Weights of a small transformer language model.
Size: width 320, 10 heads of 32, vocabulary 8192.
MLP neurons of a small language model. Each row is named by its layer, matrix (gate and up: input weights; down: output weights) and neuron, and shows model dimensions 128-319. Each number is 128 + 24 x the weight over its row's rms, rounded and kept within 0 to 255. Numbers have three digits each. A neuron's up and down rows have the sign that makes its largest values positive.
After each neuron's rows, "fires after" lists the tokens most often just before its 100 highest values on Wikipedia text that the model never trained on. A number after a token or word is its count.

L5.gate500:132103137092105119107141138153099137129112156160137119108123125156123155144125143165092147121141107155171135131088120151100164172145130142139193167147169122084156137124143122150113135124159130117156152105134119119089149171146135105126113084156129142146135134161109101112175095139109147140111119106175127081104098094093126108128098104102133154132134187123136117141129142153115121146134153131141089132146137139080157095138164136140138105123153135132165145132149136102061116127133141125168143116121132159090119104089111099138131132141106168084151101165160138121133126113115101126
L5.up500:090148137054118144113130119129135148134109109140160120122122163115104105145136160122116093134132123183115178109134137131110149134115130109122133098120111125146141091131122158120056133141133113148133126135107110142118111120135127133127112110149122183126120164146139145113111146112115148096096130123134110085099152140104126119114140108135158170119090079157170137109144105120092105129118094068138095122112114125124124146078167148089129128144144120124137149156141143179119114118131124134104105113137157151135162139110121139128139160118115089102147125130135142111136160149129158124
L5.down500:166123109122155099154156167142149105115118125099107156148145137123192137113135129136137112153121154077148096133128147130123093122153108173164112124133146119113118180143120091157144132118093135107084150142142163118122117133129155110115136130123118111159128139167088128120124102152170111152141102112138158161125113094137149107129152140184097114158134140139113129166154148129141149092127113167106127127167182118120125132135137164144105135152124108109138142132114110105151108153133111114132145129132078105143107126143137087090145128143125153127141192115080117134104104121128092094
fires after: " the" 37, " The" 23, " I" 4

L9.gate496:155119140158118159164123159114149183129130145150128119150132138176160123114140107162106087111150115085152115102121128153124162151123065122140137159120110162103182130103146137138173140102149188131125135141157135116139104147130157132142127134113116120091132111128137102123082146138150162176124129075071118149133090173156117138061137097089145104096122086132149076167153132113127176117149101102102139127122145141118145117128130167133144144164138126152127117111111140096123121146106131094105157127136132144139130115122116147157146168138118145129120153162127165133175096131147150144
L9.up496:126127136100141138133166128134140172134107142159128142141097081120133135134124117115122172125118100105160117154115117096147162132134086118133115146096174120115107094132130122100123166126147133151139161099123151166092148064097106137146141086101170076139134142141100103113092160147165149125122183148124136173070155134131106146147163114145129157154133134134140139109134123100151115112150110100127113142148129112142156140150163143113134118138143192136147097136165145157144137151103134114129148096134106141112099140113116124135084144139126086144104106101123186127115061150132130106
L9.down496:133157145125172124128096122140100107145133111117120132133132081126118115111115141129110124092148093103148116150144140119112135117137162128136141120145146117181166132141087105138140142141047102083159117131121114137110171100142129093145097149103150163139120079140151141171117112105154095152130105140091108112143125185090129107114100147104151171151132101125163108151118130132104071127150142140117112117137111113117109075122093139143102126122137123135103177157085099140125138134125123158142096162133103151095117113115167108114123123093110151135155145156128131120100145150100121122
fires after: " to" 51, "t" 5

L10.gate642:168120089127186145124149104136127135153097145151167124137145114117154135125130134118136115176099127120134133121111121134161124136157114117137130113122151096143121170146089129100147123141147157101158152122118139141082126150156144129111101162123123139164145101141129136128117108100122153103124131082141109103109176134110113131118092153117151155105165073138118119118181189140161116121113140154118158142122092092137189146125158120111143156143168127101081149105084105149087100148187113118140133103169120114115166083104113106155109105146128141124103154167134090158079168149126138103
L10.up642:131156112144112163134109118117150134123131102153091125150151142125103102122122131115101093148127152129152151114138084159092119133108077130135112131078168138155139152132167123157105153115135187109149131148092100129149131109139119153124139143084144152118110102113118116121111158132214132120105137137145165159137109138110179127078152174152121122131116101123165097119100127128107123151169158177134078127116126135125120113100146138131133161148169117136161123149144151103103082163173131149110139165159157136125123126095138152107133162127118111139128121136173117110152089170110070128
L10.down642:122114088145131128139088111120089157112115171123111118126104070151126142125114110142147117113159138091126115118138115099141141091116167123115118138075090133123127115112122135068108089200116111131068132149144164094152127139102144122159129125152182166114142175131099158132188140113117160130143076130141134132136127128101092131121072130093127133087114126140078099144113092140110173092098145150176130139116134130131136122165121103160156093110136131166123098111140108110150158127113130104124106087122133139155132145177151107124116084098122111140128106157150127136130124153116163127
fires after: "." 50, "er" 7, "cu" 4

L9.gate629:134112104126118102103135147117125119151144152100118129115116136107132140093144089138100095139136107105119153158166146155097151128106112145118131164122115113119133113135165125119132105133067145130132114113157108121126112117107148118156163084130129181158135129139125131153149103139146110140144168139056119124130121114106120101127147107111117113148100143122098155175119184166147122121166070125136119123185114157120161089075095144146144136115151139143085119129129089113116143162143146105159137110115132106156106095115149075179115134174142139144132127103103164114133107117124124156
L9.up629:109108115139103120096142140108099116174144099114154137120135139159123100099130139092182149138150152096117131123104125100125133072105110133127114146089162121104159150164154117122168146132108155134130111136147112120176139173136149090109112139108145122123113106153119135145147170125132134114118144126148108159152156141102123142139110085088143117127108104106123146134099135160175160143141107122133144112079175161138156130146087145148141137128103136126121124140116101140182113135125146143129127143083162066125099105115110177146150157129129173100114146115142100154110151120151092181
L9.down629:178128109136120127115086082118145100121125098158133146079113088146128100122148127118140147099111099076127167120132120125093160173135101115101122151142123099129114118098152143131167130101095161103119094098159119110167165112141138086114115076121132134160146146125114139127117118166135126137114174115163137105133114172154095109145177150119099131139121126142094141132131127155151125091136129139081082113100084116144184101128157153170119161077120158117147127124133122099115165107140095097124102145084134140125125139144106123116148128101104163145104100133132150123185086104151143133
fires after: " " 33, "0" 14, "1" 14, "2" 9, "\n" 4

L3.gate602:137116101093131134080109162140157120102132154146151088141135153128149124125138142131086145099137171108107140150120122150135144116119123127139118107146126079160132124168143137202081112122162151075115137130147122110108135117141094168113104133184114141140132172135140130131174151131109147095109112078129144133136075114123165133167179167144150152117116166111129149096085117142126115161108151118114176104187144136101087086111127141139122137080135122152110148143110117148132147132141129143127139129138126133130141113113088092144115080126144137136155088200122150144111139120132160146
L3.up602:136152126124132148106107123135129112113168144115138115111122130116114105110138111125096148090116127119113155128127145134138155097139135161110149120123136089112109124138131133156110098123099150116118088121120149121132156132129102140134148170134082168087092154108173128143109161064160121102128161096094121175107117132132121134137190152158186114124113126142130165098089138155126086121076131114128112095145140138117140103118169125092118123107125131134103131148135117157095165130116146137112169113120145172176159098164112133121094136145151141117160110189170126153118147134128121181
L3.down602:164116148124102119178137133123130202119114144143125088181134152077088116117136129141165141120143098117119139149131138114089150124122123096175133122120133109139122123148098094104072144107143092100131158119126169133162137162143154145113118147087140154118147144135161118166115150142110129133123160125113180126148162121110143127142193131165156118107119145159164096178170116140122125089113121116144148134160141101129097137134121154130147122129156116152080119144089165141151140113108135176108151118150104135140121105144115167117150183116063169116140110122118111123121148112152124167
fires after: " |" 27, "\n" 22, " (" 8, " " 7, " the" 4

L10.gate829:123116103097154132134139132126125099128122143133183154129116148142113122158164143149121115168123148143106141158154097143162163100167122145127137116139139124154143133127103144123117107110106179106100122134134121137128123143084152154133126149175124161103145132124120129154172086121104126069099093146095149101057153158123121130122150160121177091111150083127088169078110152123138140128131140150122158123132122148167115143127136158127126102132167107091144134153110117108136152125125157091122143099120127102140113117129112120158140125139124102123156122070123153127135114153110168146
L10.up829:166116158135097150153139161147125120159170110134140094131128120073153108148121112128145140118112108118173152100128105119115132115114134148142114148151127124127110179152083133139115137120092140117096170115124096138121142132137076095123144134117088161156090154181104093116114133150168089135121164123133108104105129118080090132154105093141120132089122111095117127153130158117132153116113122176118160106126151122126147125109066136115131125133117142097091132126123121142140097118146184175123118145092116112147116103124127131122097116140132128093121144144173146062124137109129159134
L10.down829:107137122095130133139132096136131152112096181079149172143101123141083109111087070175181140101122149124159137093133133127129133085132101136131110112091106118151103148130136140105170118150177133120166145089140171091126134122198092094158121133096153079146134106146115133112096095103143111135144162142153114149181159159150149131092138171132149072117161153129135126124152104111161128118107161121101133174134160094149149134138118112087186133091132117097134101162158127151118098118177129140142131147115128169136126158119102125125137093122138099102136118123104098123156120124136140089
fires after: " |" 36, "–" 11, "0" 8, " " 7, "." 7, " United" 5

L10.gate185:141123104119147106142121140132189100102103129135089110131119125103157135128111182089118115111157106155122128132135133082112153129129166171112092155168152150122142098136141098146114087131140135135124140105135110108156159101103103131153111117186103123152104141131145111141120147115096138136149104172113152147172137091126141134114133103130135115138060151166151198129136105107133174128088110123155139159116132083151150117100112105131075108150101098091093108165116140121097186087107142077147154108139158156134152115138112135117102129132117139108135081105130162143113060119152114144
L10.up185:141143104154114098129081112110094076092155133136126105156142144126156145090099174152164150132121151147113144118160126147126148150090115135128095150130130108095163114122142127097156122138113153121126108111144112107169151103166102089149149132098102110144147096152142086126103162093131132121107115148155125112139184190131116145130124096115118116104124160169127077130143170162167127150119113173146159122142148153128157101163086143150140149106080133100092123157136081155122161103079121191125097099122133139159087114140111141164126135105141148131094139138130148155107133105089086114
L10.down185:141135099140159109103129108151153078177158147175136164141129130120140089128074173098121120074112178121090126114144108140100106102114142157108128140149130150147106085116174108146120138126093137107114101130164129093108175121126118129160140107097134130141092184134122109116117107160118147105126117097117087141130127139115124126131169147146104161111132124159095163157117121158127105098139167090134097142122108135107120154098130126119100100115157158184150130105116114092161134111111129125093076135138080148187103111160118136132120140177108100108153090127126133119110136092131116135
fires after: " " 39, "2" 27, "1" 16, "3" 9

L6.gate769:135132125142138164128139101119129154118125103120147123126124108148168126137130122141108163127072135135139123130104106143158107121139104120158123155133126135154101109124108166130144201178116078133133100182142132135139040156126087136160138124099123145141100169149091124135143120110142147104133124176148126122112142109150159161147138144154128104097114073140106149128117142146119123106179099126140096149134142168107151139094170135160132155110110118103127098140128098096135107111133130102147148135086145099099142125154115115115106125119103160147119131131142145133106155171134123085
L6.up769:142145129093104176167168166149183156160095134120142131162127100142124117127130123145121102173143111181104107119178103147104096145103133168145165117129148116133064138162140081141103159133160087116083119123118114132169119102123132165149139119128190128130092145130127141134140147129179162136134132116111123145150127120098121179142138106099113145152097115160143078139128106137102104111114125139147096132131152139173116137113101123113102132148082079168177129158111073138121106142108158118100109089139143133095105094135121170135106148120127091129131112146123166101144104115134097118
L6.down769:128128129153111108068101131139123126119117123127110158135113151128106111074150153134105142135137101116141094080115100108143121127156125145095103106145141152093106146078144119073135117099124130146131121147062119138121137197096092138136125132113121105130104097157162105119085168115102082134121123110126116141129156101146137164166096158115133150129145096094089141092137119126144122081133101104094124160113137158097126117140118117141117124142155123129096111149131134107116148151096096164161156091116111147135192180134139102132126127171100152077176134136097143132146135140135114160
fires after: "." 16, " |" 11, "-" 10, " D" 9, " Se" 8, "D" 8

L10.gate467:143134104117115141174137124148137099105137099151127114141137145162176153135122132133150082115126175136123148137143082129131125147127182161096144181170165121147111163124101133124148117145070139132143135143101116138091147137144136123189143095137107134153088141137124142167099135106129129096124141125102129172116098190120137128112118157164130118112088126097123131127095151119119136101134108182129142124116114166118100110107153180154146128109099085179142111128127094091108125099118132151103110148155093143146130107110143131131126116131161144089142097122151120098106091149154176124
L10.up467:123137123091113135143126129110101142087156144151100113121086143122103169119086099142175126135111143090096140106143161070154144102156136106090153143161154120103150139133142145184118086141136132116135109100122152108131138176130051107127157154105115091098192127122161093125101120129149149177115092099163115159128153126097154070088135083099119127115130144086125128109138137152124160156130149126102183120120140133145120133162102162139128153139170144124127152111126113128118103162105123143130123134079094132134140119156115136119133173123134115135114106107161105133132097121112142118
L10.down467:114136114098122118057121122109138157144140121132134152098125143119121137108110150141084143134153135148116135209148143143153126116161111125096119131148132090155189140093123147134129112170094115094129125141148149124152140146172121134145095096132153161157153090123129101181090108090123131102139126163146108097101116154135101122126122140149170145159096128158115161098133111158154162081124136165177089112148106102153114119117113126139129103100124106157144090152153129141098151103184161086121132089116114106156137162077112121103084122145119158122141121128122113125123119122129111142
fires after: " " 51, "1" 12, "3" 11

L9.gate22:121128140135125104152097123137128112093142143090131105135134155150125113162094101136072118089152137107125125116111145142164115111120105133122139130125144154108140133107118178125152119137130186118126141116132106193098115130125170183117103133163108123103190132184106171102106149129112169176154123130105116126126091142147093102127139127152129107117129089135140137155140117120140155147160155099065098135124104160134151168161090132110154126099132177150082168111127144083136107138147153121094106154152132126151076097118153126104095145160162151192085102137127121133163115133100140139
L9.up22:085177133128125156134130151114149151120098156088169142097164140187165160141138119161116128119141076131122121200079134147093129133144113135184133127064095128141161109125124107114106150127111129113076081115160129125119084093142122122130124130103142121163115133143121118101103156121190151132115133163083174131104120143116166148096120152152133149118171110136139172115121084104150142151124145131116128150104140130177139123128090105148132140093143117130110128138116162145164162147118120129166117132120109171157111107126118106162113141099153116132082130084091121116154101154111136150
L9.down22:144109163103152122142130121180124129108130114173093116136149119130149119092129167144098162164128146155123111112161114106131151121091107160065116146136134105139125112116107123104132111188123125146101085151149136151099115154067141157159108125117114112083146081122149123135141133164131102152104135145124109143117118180189149104160119078141134121148140113166131114147129166140111153130083072173113165115140152094092102143141130110189116158122164123108109146147096126099124148103151113124161110114164081136171141122136116130146120140126108122162120139144122117191169121129107084142
fires after: " to" 48, "t" 5, " not" 4, " would" 4